Weights of a small transformer language model.
Architecture: LayerNorm before each block, rotary positions, biases, tied embeddings.
MLP neurons of a small language model. Each row is named by its layer, matrix (gate and up: input weights) and neuron, and shows model dimensions 96-191. Each number is 500 + 40 x the weight over its row's rms, rounded and kept within 0 to 999. Numbers have three digits each. A neuron's up and down rows have the sign that makes its largest values positive.
A block is one neuron, or neurons of one layer that tend to fire together. After each block is what it responds to, as a language model described it from the Wikipedia text at the highest values.

L8.gate317:487536524466446520544505517500437514549433432491494492494398499450505569513468516527455472445473488521516470499488469494489480521497495488417574489444451587503519451438553541507474494428567521482536523544579524529484460474516510524489523518504439484511452476492498529480464568521530539513
L8.up317:560431522547446436479506482528481493547550516537511500516480488508606481472514572525537525437436508463506463488544563526466488487466478565446500504530502532492491552480501496487511452497490491353559463563526552483492483527470483542481518518487499527438454439580422455456535518450531499502
Responds to: Forms of "to be"

L8.gate32:441466472478483524506503496477523499447584399521484527523464589469475504509490487512484511546404571473425584534506513424466509481500551532495540454484587517571521499503565509487503540561418528506559474543497476421519479495603497490515525509502566535458523439543439513427514497526506466504
L8.up32:498541558461466551559526516501420484547543486518499493541552458449510513483492465510478495538466512540464475545478402500484513487470493508499513494464466510553509505416525561480526514482505543499548509486528494494541477445453516477476511547487531504528542522543469502525478544524444480552
Responds to: Linking prepositions before objects

L11.gate175:505496591545532502476382439487494538498405497501506516536531489461436499458480517510487476512525480557543490487493521556405521533558483504467512472496527502481510514526475476577491458496507521521538556495571499431509474506484550496596506447467529475476472480504459562454491487581467443511
L11.up175:531491487550477465488523510581465521431460395494547511491519527525460443536476507510511484449481547495518502471457528484562426522526508511499475535435435513469454452493533534479509490460498473465633458532462573504505459484542474427578483498537515468532519462522525396549522563512400438495
L11.gate239:511580523491469507495447509572469563446473494536459477490535575571516449512600495506501485499542529556502509492476485483429443413495533535465541501452505519515530492524511452528495496476513497476543455521524450453468506546496508416538440474440452513481591455433474481470455495521519469445
L11.up239:492473546456554556521566492511492479477450469514531533521484513559452476501536472511479477508537537508528510473445483568502509585514472487501507455443520527502491488501489512544510522520505501592545545500421495566387551492485509493498476464471493507478501490486433463471548512459459533515
L11.gate376:374551540521468495511533537533465567442531516471541463517517502535448492519518490456456526482434519509594519462476528507451449550512519482466593513478477497487511490545538396544467571475477515503558453583501481480468492506560449432539506470560560471503481514505511371442482531522499579489
L11.up376:459553532549474508441504551504435524486536537532537503499472538511502422518545525470493499538494600515535486500479515529503431482502515513504503481537507558519502463525476461564524489510549413470502459539486617554539487479477447522509494511547485538436534472460603447454522535501417550516
L11.gate381:474561533472430532526458536565465402487404460483471499442513569489458465493541534526503550500480523530535482521457471587504413497517505496468535516495548495499511417462489481446492518483481555515559557449489492539424527494473509462467462446461452424539559528500463428576496533492531534475
L11.up381:444495493498486494518477471477492476527531429543555492452467530495553448446576489550471578454450547532561549566474505560471495513586579521500514537482460523504507445483523452511465581529536540476482487506460507506399487462506493517434495483458520443404506468521438486457486482560469545561
L11.gate385:479556479489528499514496493483518495523481522476455587494461535551437485457569494464382557481459516534479480545529457496462509466476559506477506452463525549586445501507518483469589526557533490586539612441488587474553503527499518472496538548511486502549481468525516568547485500531496483428
L11.up385:501511547534475519422481485494488477557529484502487596465500474522517549546512534542515479521527527557497420464493536538557434489451526464460468474540549509549483445481459491484536534474537541522517527482467530581525473481509456511447572527550491475526519509458474414465542472494524500462
L11.gate443:495501524475521636460504504534505433470500469463465577469413541516422529606477509500460596513503536472495470538529511571481515537420550528506461548461500427469533527502486503502453532478474493561503433500510497499445528541539450436482528457420473463435472519522453443471463519510488524504
L11.up443:525479516501555476498468474480500502513501477445449474503523450545426419600500468561495472481469489595502482569455476461498538437483430487521546575489493471512571509539453427481395514471526545528566504483410494479423486515506522428510458465507527475452518510510529517504430456435530490514
L11.gate459:496601493501516539480507494549455429499451481511478552445496591528454578527436485511480520531483520499516503436482457574519438391466487516441494565472506519485492529499483492447465495511554485471523482561479502521466510458489486523538449553600460478489503486484541475505541406464484597560
L11.up459:420538543530523513540471502500393521487506480459448457490473499509487496518520499491471525557437550573452477500523457497548464469468535534507535527502501525451473481572483489548430522481510479549500553491564543486531531481500427571522444550571542487538539448436468549416510487522508496472
L11.gate463:450507553546409565486453487487400492504567513499496544488481539544425457456480440531490520526521545491568579518524439547461512537461488526458557510482475475517434459522511512503503536510481484484546510531594563548491493494505548485526512491574503495522535478508559541455473525554426566468
L11.up463:469467550470530564468603484512414508482528518546454416522441514485484467455548536506502545524448489491422478511515422553478484485502552487521523499517480535485505475510488496473516587594485450499500455466522485498504528525532461533438483469495555507484532477515482476455610455555508542503
Responds to: Clause-opening function words

L13.gate16:507600474491486605486481458564470517557487493538532546456493491457454460549464523441476508495512573590610519468508494510564458468535487549544534552562390502425479446409436493555507477523504451577474456498500487502558500510508439502498526486516517452498493495462480470467545455473477526512
L13.up16:469506492538460502566485524523492491476582537409506540483456494535456540499498541459546516555484539490503512480483556520469415515527476514461599471431513541475486514527373510530489521531546498474510620528494561466515496455516515464511449527516540510484500430548520472527521501480520584463
L13.gate19:423573473486484430442506492464423558517477528455572477458539469502554518426450492480510551538553518496506518531480528485507490514549493492448551548494441557468542437510503466519538515538545454461559526452484503497477520532475519450492565450455520513484550514450472513468582529532386534497
L13.up19:557557481558491513525444485496537564485429499517493487488482469468535528531537481414523581542477586424466534495498518483517422461464486504502542508496468480509439511447530500505477522498522508509426421433477441526445446512489465510513519460481514520503603520527494514543584515464526471471
L13.gate33:500583506521461588557487485468478507487581497564435572489494530517500511553548507429513512531494570486619465467525540512514465516514480554501547506507523552461426517490501461492476434533490505619502524455527506564468515521515483546474469473498454524526477504472506525453438576528424510470
L13.up33:455539559508468457469481447525417518479478552518526462489500464528457562416545582468525537469480485567442478485468517489513495477455461506443558567477482582447500497454508468460480484469473458469476434570531536489531448520488503484498516509581538438466449503492621496448523481461526543504
L13.gate184:538586491527508520494472397469475552530501500474471508471500532479584475388572462418548479487502540516544529431528584483494527506457437525478507466484446439515493494498467459534482489452508518519571519529512471551460511467525471458453515444465476486571508460516496462536452483511488566490
L13.up184:520477486516504495470476517508458541494437526601529525514537461445531488490414437444551498499478600523558491525513436488507480434508505525451460548500436570521488511483526498557520471515501518415479513510476516469561483463475503475490477475495579472470558484491481508492549563498517576473
L13.gate192:533461512514529507504461556560462533469493549460459461465472582485510507527497534525490506477482482491547467519600550492484472531504519436498502494455447539510599503525536430485547566432537468489416482503467481511507519521501458425468530431525501465508510547547526548495460475522472502486
L13.up192:449497455559452535516539497464561581490512477488487466514508487533469414454455551515546548490553488454504503515541531549461536555531460493521530561540516529442576534483566518525572434514533490521492473489494502490497466532544402501524507489422468480510479500480543537482530439559362526531
L13.gate276:545542535567503533458505458499474524530524497488490503560426482505439480468500478451495458513462476520463478551490539497526469564512480511519549520516463485479499469532539459539507544443622495518488537501486493519588494443467484495503493479523487510519485459472580441515425508496495500561
L13.up276:521526501483542543479460508523504519446549465483555466587465471496520521519491520496473529497446500547438523545447539587388409531492527484486472495428522484477506476460527493556500445499531500449514469400501523494561496464507538502529476410469473506492521485490592466558515564496481538448
L13.gate294:542509507515505513455438497452421513566443406479493463519505534424501495434517527483506456490549448568576563511498557551469452444486494486510535568534424520408517519503564450512569468441498446520503490498481488468514439508500482440528552491535439542531479519481519493535475557534524577523
L13.up294:466542534558616601434516421518528515539469482483505522513537448542487468521529472448553576535494531539489484528500577447482505510497533440534513507419437445492527482479556520455467564462578597463511455447418545507516554486495487528560549494522513417477597525493505404511537562527520545470
L13.gate349:479509555486540560448491493482499473532540490548510442485528475544433548546471493518526522482527493492483472486536583498505499491482524471544498565491465590498467492514487464516506473438445488472505516563499519408523529573576457478488484426483577472458545512522454501520567461467508534507
L13.up349:594492495467502518436512438493462513480547489530494473502527537495421501464462541509562480490508526496510483489539582556458511564541486497584502585537512550521437562452492498450531500551510459458522559469487504560524488543527467478503527458581518559572448502509521498486502486509540540468
Responds to: Month names in dates

L8.gate79:500497589487515464492444443490492532547506538544459540400492521494452548531518469518537477562510553608519580518453458511480544542421467555456480426420533570429549514484455474530466493443471496528584489489520538492551469464499449458570505545469432457490551486533530512522545472487531458580
L8.up79:434534485471611519418466472448479453529434589446497518538485512534537495531517553474480448500548437537441470448463484507514498514518585444500528532569534527568470535530459475468532529399535521491568438502464466525522495557448448454427575498486499442489606529543477464495499474529460450539
Responds to: Mid-word fragments

L11.gate31:511490499507422412464480507531506508470522572475525509477510511518506480498405535558524491542468528424506523388550499539494506518465481514445537431605473468533488476516473544463528475540463483547519551528471491476443460543472449532462455437508445479497474522538453508577596565408543490604
L11.up31:546493535469511529428458509505508439472490494538496515557492488449463481585491418527487474474549511555547479509439455517482439521510445526498576502471533517459460504495476545526557525507471484525537519468457514498485505453484503396484504554514532489514512404555496463511523498582494495524
L11.gate76:496551494504496626495509499489485499463537465571459474359448579483440515498451518557536514521524467528519452416542493459515516491468505550493516401534510584582470504396497541452525522511487486502543481488522480470422506489538492453564511495514465560494437515533484491525490481441519564515
L11.up76:470547463480467477476500567548555476463554592456459441469443517548432482470530470555463483464587574568465520492532475481507466512492496541518504432588533523542522467502494493573537452522503533471485499534455469483479563542510480522443499534523492501476478504451411503633556467504521510518
L11.gate178:479476497453532480446519440517542509452541524499503495443513493470541489495503532516515501557463551471459575473541509548443522454473492486518498547594515513470497466503514484509565507517451445497506515485523490474420457503548433430495561488512574464482542492585505500547481578494521430574
L11.up178:453436471543452520542488516516550562494510496375526505499411545460557489515485518482493496486496536543529505464524494564502483501493445509504502548492506503475508448545495407559506606473467489479476509457476429452465472524506512476501510543520448473468526553500430508544456499448516491548
L11.gate198:469484482500438533424483514482493475495584538496503533530455529489543545543493480508500445516466493461527466509513553571483479520522549526500523417559407479494472493449445489505511527473534517491535532532500448426480523528526480418557598519458542474493491527556489464516478432496492486544
L11.up198:458434501585489505502477584433524545443548487523495522507590567486453462501483502495468467523499503483527458535531541483470545531522509566518532518513515536485536525469497487491509566527554519505473514471473463504366514529472430506502511528554463431474532463529482538491434502419502527474
L11.gate205:485517606433485514505546513468531460440500554475521497433510582461502548541502522522521496579465499499508448477472519498502475472450448532454494483483528482420499405518446505539496528508453487512534549387527499504485417573596468457524508508520475492506546481493521470538468515493554534531
L11.up205:477534475516451476539511570479505468493501474527504516509582463484501481512483547472521504550458566490505526497435464433535516500432426567491528545534558479518542448489445482493498566447500500465497478483479463514516454479491467533568480526492494490508495494514525520514435478534516469571
L11.gate211:504528538495525516514533502520529501451530563492468536515474554490500470439472470506525398498468495469498451495551502567548553456406547563557572498460518517527454542475473540535590523543514509525510520444577550436519440422507496518521459527467514469528492496492480484546444518503520526501
L11.up211:521435516517412417518522476484516521505448524488558587527507446481466486443513550531505459478529499469595512485462501579512475561550494517525471548469557456473542479482424510514551571444489514532523456536480565517498514498488457499463532497503402500515429536473446517440524551489508538544
L11.gate323:505508489482476470565495470559550449533403538452551523413576562490504465572516539484530554492454491426526471472551558563473514542522560471466507497463489526447478470468507493461513551503534531516504479547455492515471424485527562461491479555501436482530517479441546441497594504524506499433
L11.up323:509494477482498519480515435509606475464443517437489494475511533402476478477537566438465539493514492503538515454472542518488459544514474502466601541545453577481515447409561508512499492526500524570500527511450482566529519517442527541459446535554472444489510462493505575486472437503478563513
L11.gate502:436429545489535490488553476453445541410468435530497512518528514519479471556498540521419535551476545540500502390520484506549475475481473518447599509463446499459488462456531498455524594508457533550512470526396428588524553486579476499516528538521539481486465477483497547496538487509488557555
L11.up502:500457512560510503535473540533468540449554517509498548539468477473478433512461537520475540528481576506501536468544453473428466529437480544464529447573543493499463455457507505481452516513552474502494490505507523504520455500570571413497444573586519555449483494533471464538463484498520457528
Responds to: Word-opening fragments

L11.gate11:509522512507452549442386533393434449496464454516471473470490538503522519534443551476488486576511448519481531473488504497520510519503490483515532531473497500531502561465470470459536526496543465502509464549480466504503495509439419567515425491491525562451514472473462498605497468511487542407
L11.up11:547540488456507381528497434530510587516514541517490497482427479500482500487419473469450550567504463473568449454489493473501428525462484539438531484493513543462551505533533448506531468541556433523484511500458477489569489540464514473503449474444572525534474492505508483533540461558500474483
L11.gate24:532413526511437515535525468495498482567543475512456521532452469527518544525491537570530412527420483504459440557452551526515488499536456510482560537454500525504561533471479458493437480589522486437498454529481517453439487430518486458557545506477475576479464482508576525486466490480558513519
L11.up24:549502488529493471511433519523495504483490536523430514550488516502433474441534512524439462469483557534520437456412561474466416440516444468500426549458508581459525515540422526482513479494532505488525493521490482578462497521520522533502491546544507466555572517527543521535516476505490509432
L11.gate73:394467549497550548458450494517429478472447482502426535486473557579468456482438489452449522462499542530490478528514512533544446571504538436444537511486524530502467497482489565481499545436471507491557517527516538550513502521493417528504562482484480506571499458457441514511459488476527498438
L11.up73:541418485420472479508451544556437498505467514517579480517553489571511498508556466526602475503488447522508525573537530462459556515443535439537487515523501521509527418375478543503526468484574445468485517467466459466550436482488458568529529389454502463519514507463549491455541488451476518444
L11.gate146:487462555475557489499493484446504477476488427428421507441485498547464548528526592591505523550495488521509494522489420524534456476507542539487558427376480526488559537550519494429501472495485484478540507508464456500472478516485451548555464451469464506502520478501478516537529431600514574490
L11.up146:480484443434485447468477522510444526445477533539457538529458567512475501458486531451478500464499528476546506467556460519491449551547503511402521504461504539524454554467485605462530505483516535428527433438491466523493472404508497505547533427586472524504531464420507448516444506455482522486
L11.gate225:497436514488530563491523506505504486479446484537422535438546497408449530531509494606470532525532511534451488489545541501539499507510542506491539465512454499530487497444523454526494543426537539495547468474532520470473513460470475467495505448502489496511508518369483495501505420512494503487
L11.up225:544551533507543566499454471472463492525566505541502510458495492416420521454530544462554548457520514506453494538504478588485486533486456466489482485486472468551507462486440549461467561481499473460449578461466508516473523503481463485377432440521449500490477463493518418545550410480573470495
L11.gate255:484566512549466515533466517504487515595493489474502496556551512511557448446468591509537500463483527546535473530446520540521428525459465494407530569463492522517482450470582484493483473495539418485564507501535496555518431452527493496518471445486432441556506489482479533454430464511516586443
L11.up255:448543532486556479469470465534499489509442559484429546492478538524488514601486543518567440456489488491540430518535464525511504474444486530450535532443515558460449566518496487526419498474483454497468499450499467475473469483522478558537532502553474439512507551505494446510419425436478500465
L11.gate256:502525465481542471470461548528518511531510502446507473454519514489475470513522460511503528471459529506508542507520532460505436505493511541452494497483467562530551458483469511512477528610468460530575493473515479526432479438455450497514456482540474420544519535479599488499465531476445503380
L11.up256:550460482521536493498509483501561488491453459491506446440556486561457478529526521476466479454468574461481497521508462500599515482540509476511519523467456510524557536514416538504505498539439555432567504570467463528528467478498502572497523487420477568477445461417472465589467468497537460517
L11.gate299:522513458500425513491485489496514487507491493485477516425493468517459483485414508534480467585499506445486533515537502582446539467526533574514483533497506462535502459550529392467575484496553519560508519468479532494527528511473499437422498410488447534497460426495498544495514476495496468533
L11.up299:531489458389540463528546531472522460522480475478476517482505547541480430577593450596484430471449442448451515487493475445529495464501570492489556471470440567523469548493505499491476534532476493567527491519527474455505595477532460488494469451487456457472506525530465489504474514431433539539
Responds to: Predicate start after subject